Weights of a small GPT-style language model, trained from scratch on English Wikipedia: 12 layers.
MLP neurons of a small language model. Each row is named by its layer, matrix (gate and up: input weights; down: output weights) and neuron, and shows model dimensions 16-143. Each number is 500 + 40 x the weight over its row's rms, rounded and kept within 0 to 999. Numbers have three digits each. A neuron's up and down rows have the sign that makes its largest values positive.
After each neuron's rows, "fires in" lists the words (lower case) most often at its 100 highest values on Wikipedia text that the model never trained on.

L4.gate241:464523512437506553525545526522533487472513492424558532537511504457524519506418564501506449536464544473526443458484519607568521507507498493431419473439500501451456539389487510524479480462456492488550433418487523565530500503487497548549492514534520488540538549552516486489471496467482442544558509494458548501548466548471529557522537474485507448544519510459438506439508474543487540557400
L4.up241:504506482598446510484555516564501470480517505423481453555490447505481499462532508572521469561426514441442545453498572558445544459528412494405487543407575561441443488472544611485472457495544497530523425433514520483519519453547514527557555507567469442534498516514513498535457567535518468534542461509491450537550532532491508520445598466505473477509500551472484443557526591501507491515555
L4.down241:577558545486509469508469502475530573490529473460496523508521479597537493470514525554516557544505474512490495542491492456497512528497402430490547453370550526478551477447415539476463465512479485487555493468436474522553517473511484513547498445486475499444462520557534460548548545470476511538488461499528448497516489521461512441490499474519511535480549468472460545575509464494533519552534
fires in: "this", "a", "court"

L4.gate448:587487552426518590473525540466526501460469553425540503509539535468472523485492530510434499481511560516547508497455458575492481469494450474514408398511543509461478452451484513531561501422480480465478441523547479504407534442541500404507484569544459560517529512511432516518493482520524552428494498553502534490475547510513481483521505462473534498514518541491529520454469518510553515521509
L4.up448:400460515444443535512490509487440439526503538480449545441516459525452577467559491506483523437450468561535482452514463484496525470535514531498530551528443502541456531567440561562544535485506441506429425526476452582416465527449462473435515502497505501524518451514528476433497517511509540454518450490501505516554550493534484561579488511460500507494503502521535511523470502484512518500423
L4.down448:525474449430455554527505503591524418461549525479484506491515509459508491549564500400435514433429438501524577520451496449440527459469508512450513426459499455508474460540440571436461499502615434498497563494510484519476528522443433507488590510581460604520517515474498500483501574495466456558448489497469513522541528537502505483472533510448476564477495540510538546476486553490536467592471
fires in: "an", "anniversary", "another", "anti"

L7.gate589:518524466519477480473448533469503517486470454532489475468483489599454503512502509404549479486520569501447467489520427519499488445487545508496534495555443479494519537522450491513535470485529424512564524520506539516532539512472573506460438491464474600451474480514482554433448568529500431532565498553549561482550541483496415453450516480426489555550466509473549516529560486554491494450490
L7.up589:488502480484424522628508488578479441486486472470540488533534506572525477462501517516484525404444512471492460474486465491483473518575433523480433506490512542478489502481500529461444523436448572435476465486504515497518482516529522487471508516489509573483500491438489561564467444481436478513465559459509632535540533551522516503471497500556491478524534476530476487495531505446465523542463
L7.down589:507445489502500509513456465497547497523532532535558586506531500542464497439505372439437445410467490448507548554474466485527532463414491478497517527597477495566543491510442457465560508513458550497469469405443511462476495482480538462520433536577445504494415470488523489499520544511455534445558444419519500548470471487447490453509553517496500457519490509475487448466538468484515479509567
fires in: "which", "where", "what", "if"

L4.gate20:587486508580540501554505512518567473463463419495457517466485519518449545532508533540501429503462492485522526471470513483551447564482518481446528461529469433459511418592489477486473467512485524498535490567525511564463517613576605459506492520496522552457537462527422472499456547519499470542536434481545505478442547457538488453587431527478538540487477486453521479499559552528489515496565
L4.up20:428532435483431589579445548527509440484430518554573509439568530516519538473554523467555446443501619455609479494501513480502567480519510512529568542508507427508498505483539449472447427456523501489537558490492512458502485520483536515559532486530520551461510552481431470516565496534465477519585501520486508530477514559508505425528471494565487511482527515593503540545539526423444545450473
L4.down20:515540465436431522518535476505477487521484460539467463522515542579422509563489507502545533500468515550545479455477542536419453523459520494442506467453508518561543546519479443507502480482531503560487530454521498479483481417527437477499573535521467496478506495513512464453455492550428484484529498462554485438516559589493474550486471507510419479568487511417491500490480560563515606508580
fires in: "also", "later", "even", "again"

L4.gate596:550498546595454532538525580477526491526540472495565471522541521488521551570473525522543469505540488511442435550431452492575466466539493456475576527523469455463465459518464500570470543456479529522535514451482512527486455516522552580550484498524446531493512515475516559511542499478550499557455519469550491534443472539463452546474495521475484534480480562441526576498526423491488450568551
L4.up596:488467515454493595472490489498545536496538522552490507493524531513519402481507618484495518458481535541539502498526480435496489512493494445494515501539570507565456484501449546503446485477546494540462481477482576502513500533552494498497511533495579491526484517443491570533383530399536486484509471502533533418512394505427505501483497379455522460532378534461472466566472474463461471454522
L4.down596:504508508522503512502450461496544490470474528479500529521471621494567492515525552542499442503492495465443515491535496472498454454559511434493471480486553472563507481599484519566463566494533578543530453486457526518496444526548527538537514507473499479440525504579540509559447547440550421514433518426480512569472404457510510498482451522487492461495506482463495519459534470523480445486518
fires in: "on", "once"

L7.gate914:485482471445496477549549503453489613496514498428500450478576480582528561458466484533514467506508479395472410467484562509497543446445508537535439447443423547533452468494555545483486482512589510478540496565502493490499546506466440495499491475452468504516492521497525509550523490488458476497506484481518516470494586417507524496496527476452503517501485484550515526530512541436548584497401
L7.up914:515499497488508486528554547455487568505532474543533432439530525506540579536489510449499495528580496476503447425480533571507444519503407522423443543523475525461451508533559485448583472503518483580541489531415558489474499487468508496498489458495506486488476484571487541646462518471527523532492524447588469500532531480502504487468492520473525446564461438572462441568514472486507537412527
L7.down914:502383479516506493572479525441525581522563564500493522531520489553549414468459448437539472451565451491454586527489506457527492512382482519477479490484513529505545458510509515492423472461520492530493417527516456502466473524574536553509472493524537547517528547627560513430517478452463520452490474508495577541502516452459426495489487456533503496510548527426480512511566481552561521477501
fires in: "he", "were", "was", "are", "she", "they"

L6.gate594:562545450488457556586481476473539476456453512498524489459472502520474491474519557513531440474582498436501476474527557571558528489477450526464505415563484540562509504517476488553472487523483585507477527507562433460433528507474499564533560561467475468512463392476413458475459566541486432429491533556481509480505539506530452479478545506507504510479564514497548481498498524520498536532553
L6.up594:544589418533492516523440538543514484455529423578495522486576473455473440553466495535463500477508497528495468471553523482534518594450453488463569477519503476545452597487470487532416540555505516477408512509566437450518516499526555491525546534519496410530522503556549488517473465533502514468455502581501446523497529535511465547513502450561455496518525489502458484485560508584507533567492
L6.down594:515438495480471513488517503433493506492461490522437587489539518522481520502504480479448564491564586421536466549557492522418478465492582478444502526467523437524512487487496526488502555542517498529474472532490510484521471490401509544530567463487535467501514511538591447566443456476475517520485524426490471479498472529540511457472514467535510524593488584490472551568533531479485538567539
fires in: "also", "later", "now"

L6.gate487:589501459423503513532479496471566610539422557476528499556519462491494490506532558407548507447563434480509527503436446457545476467560512492526499512453604445515516441505500546527456505454499555449523476517508443480483544532533542522503470550539503477451554544495396535523475601584535526451543493563467530473449496512454504587523550462478491503550453510477550546448572551528481495540501
L6.up487:455510524514515553541500532510525475457504460468541460512518500547511540463516504491493462518573526545550576453435555554488494471492501512546564490518504567511483467498499475606440494458435489534508449450510417554448543487586500432501507554487515433472496531481508516459520456515448449548403558536506527482480484522480519557523481528487552454531507490486526430560549453527528477472517
L6.down487:508460507457531531440496567457475527471437502440507489474511465493461499535555488463471455440554465493559484456451406546480449470487539462619579496441496457514527470503492521491523478569482470519520480523457461504503504519543450546503470459580413498458512544472480508482479541565501540521460463538521562569526542522493560466501513548490524487497476501501473515514548444457495450502446
fires in: "an", "anniversary", "another", "any", "anti"

L6.gate140:550532473471508449580465522487527521540472403461518538500552492511460512447535484528570526496528568546568477560508542512475470569468444471530524451466470531428443462465470419600553529468496510527525535504520515515522493558515515469580549477412549480499507506462427424523512480517533527457482453569535460514453515509490462436446552484463491540457545492466544518468564502525500494514531
L6.up140:460526477529448514555503497470506502505481483514474496486514483429446516440504431599504484483475508462480491498497445565544515496497528422491484474501511498493427496597553542526547551462528518476471481491450543505545487475440523532548550382492500491515488478437497488546454545485496516504509459407517502605493496596467493551541504523476537562567482473489553532497481469484455517475605
L6.down140:520509510498530485459532557557491485489506448471491451518487540494514526480425458562463501552547514524487485540508494472532503524507454542492489457397543546507605467489417482534523521493493509545477485485519504582517505432434543456521429470523432488487518428493542533457543476496410550461543485522500487463537502529478483515425501516504497526486448533521458527480483549561513577484465
fires in: "also", "gold", "even", "most"

L4.gate438:460441508540525485481521546497517546539458465505568541408472554572541523497526480423496476525546537572507498451464487454572485514563471499562483487580490454539448458495517450568521562509497421506504548528442513490530559559567609530541507558508521500475590504531520492518506447543506562488514482538559475498449419548467487495524463427548535513486524493473526466490549506513570460516513
L4.up438:446503504560490491525474530465510506519455478574484504494527531486569467479526442491474531480469495527523446535514497493459419520603433455563550498578485498524472477530523477506520527493478511545506470445536558501479505509445509535538543436475544488498509513480468551498555512460496435496492465478451565539479484564462529500491391464408469562443515557535459556481561456412499410502549
L4.down438:471598490484484523518509453522580487519514426532422529504470551477583492479517461535459528482462481518481469525442512491497461490482568497482460522467478474551529495521509487521507554536491571518518469532529480519499517424492565510499492535467506503463535542536443506490466594440504508454469541504433510541522506532466523492466450524470548490531409580533454526523473471526443396540543
fires in: "at", "on", "along", "of"

L6.gate714:588480422580537540490539486514581502476522387479478487480519550498533498391505535460503467570520509484508473445510503536499482508558545499542493515597545453539529483530479493533410438468449483482460543470505495485457475474483546476520483499479538498542500436482466470423568510514486466518454487496512410412486540470428479489620541459455490477461501471536472478522482450594486481447509
L6.up714:542491550476541497493491480482498462572493454510482604507545501500510432473497461516458577431466489483535489546500458471529552576506509525488486499527466563528511486502498496432535525531493501508535522494475514485506462471483583490497525538420484588509527458456464497517499502495452493516541478549484423499540488533517559498525465438411449538510458471508511516524521377549543491488489
L6.down714:532524481460446488445505516535419446478535498566443565526514522504492478482470509504435510458505478468430454559522510490575531530413555546540481487496480508491526528481500532430498506535482437500571454580449514546447443488517467474481549451484523555492527543532516550467516584520481488515509522505495529580539472447514490494480469531458512490505557571502481551522545459473528471492403
fires in: "and"

L8.gate762:513509474519538495557501548538502503507549427496506459491471558507463488479495543539514489495515533499474465497488546518473453503523472496557524475459518525437479488520557483520436439535527476511502478494537487486491570533451557468509535477467426507500516600584531594543452531407480507457473440485562549454534503548456507524502471534464498543525502465518512511509527466433498507526491
L8.up762:570540454457469547518542558502486465561518512521522438508506520462472476456461503534631445589418494478490505475462511467527532533449446529431487527474433522470461563487472476493536463536484431460504513479517561503486523470544462460516580522446510574539432521522502488549486596540500544518524411564518464520543487567505475449545537522551507511496498481500500453526511578544505509462532
L8.down762:547473562434556451515524516438481551540544511447564509441468502484518505448485551475479471449524547567560462524421499504497484524488476546550503534580582450436588478467582481428453520554546473539418380521485514502530501479498510482497498601455466540457460470485523502470487567495520526535532469503548589446503446506483611486478570486553483473554511486522513524481520502527438478532500
fires in: "he", "was", "she", "they", "is"

L4.gate372:516520420538515555552569498510510538483486449492485517436486487476431463459536567474485431487504468449474505493458532468562510483468459488543512446525558489439430494544510475504515453502599598483461524541535522469419465532443548419439470514500523448522446501531475424442459502531469471473410512544478537552562564478534489453487528548594477471499565494419522488483498490516554511542432
L4.up372:539512548470493510505513464423513487536503508515488467469562516537499462460522467475590528511534510536464488459506499437472487519486531512474537522429499550514569501517458493521524440481513493486456531461486490501547475537509537480532499531480520488517488446506411510433498488467544437416535494519565503465445598522543507474515526457554553500494535425496544500488562455514459480492536
L4.down372:463511465547496551451515548461632505499410479493508419485542475567465461488531509588488516393465473520518494493504520472573513509464457436547496502485471462475532492482429506522502461449509565498484553510497484489383500471491561471498524543535554502450546410507511371486533493480454469487481531575551535507445463506487478512454494496511448516499501527459487499536469549427472549538489
fires in: "also", "before", "not", "announced", "only", "later"

L6.gate897:522421540474492506499577469539515531507468471516448498521565464557528451444535555485501492494470568531474462460496548500608509527490477515472487511566528486504458516521571474507520459519435473527537500500460536536511420508530512530497491553453547482455432506426489496469464428459490498494478501476498476530454450474518491497527496543529523494501515558448535495505491447491531523492519
L6.up897:493446487523539477561461528450472484449496443520358590494455500482579453502490510542501466506513456548516534521528505532466531450512543439517499493481451456453469488556470478486439497520510577524567480419460507553498431484484545539527522558491487498498483559510437433547561468507491438554466524570453472569481495515477510488585417468508496493517526515485543503579484436563537522554518
L6.down897:468533454497506500540460461476479448508519467516504502497456451524510467438522538511510515546455496533565387542519521568553457533498447528510449492532530464570526491577534516431500488582574479481463473434497448504493512482403557444546512463543553556585507557495413504510446488529551525499516485523518556454445487527489506511510496527472456453509507517445504540472474487482491509505461
fires in: "at", "and", "by", "following", "during"

L6.gate5:434520460562518498509520521531494454500414531469520474546499442539524436505518479503476473409493559519466403494483435500508422461411597504515537508481483495477524528475419522497472487530488563500451511514539507502494476446500475488525545482426526483439492528509461463426459529455458465475582470407505505552520447450504477511482513437434490484500529466436528532559522526446484489501458
L6.up5:513532477438479447576528507516480564508470533469509426480491581576537545526409541528494486450569531487584489560516461508559495495528481526492458477481466576461504472491562473507487504455446536478455465503506579526491497469514511510551523411524447505478527494486481440563462462561502485538455546473529478444531534445505454471506456566427506437447530475448476501497568514504457508500501
L6.down5:491516534547484525387533511580560471505522478494450531556513480523501479512555503439530455485489556517484576437478512480482515533450529506451528551526560518469522536500416484488458531531475509572457442580467386494520525497515505525518481489515509490509511491442469499463514547455495568471517488466500593530478476549553491409499453517474482524541472493511503527488450497480461476527435
fires in: "where", "when", "if", "as", "what", "for"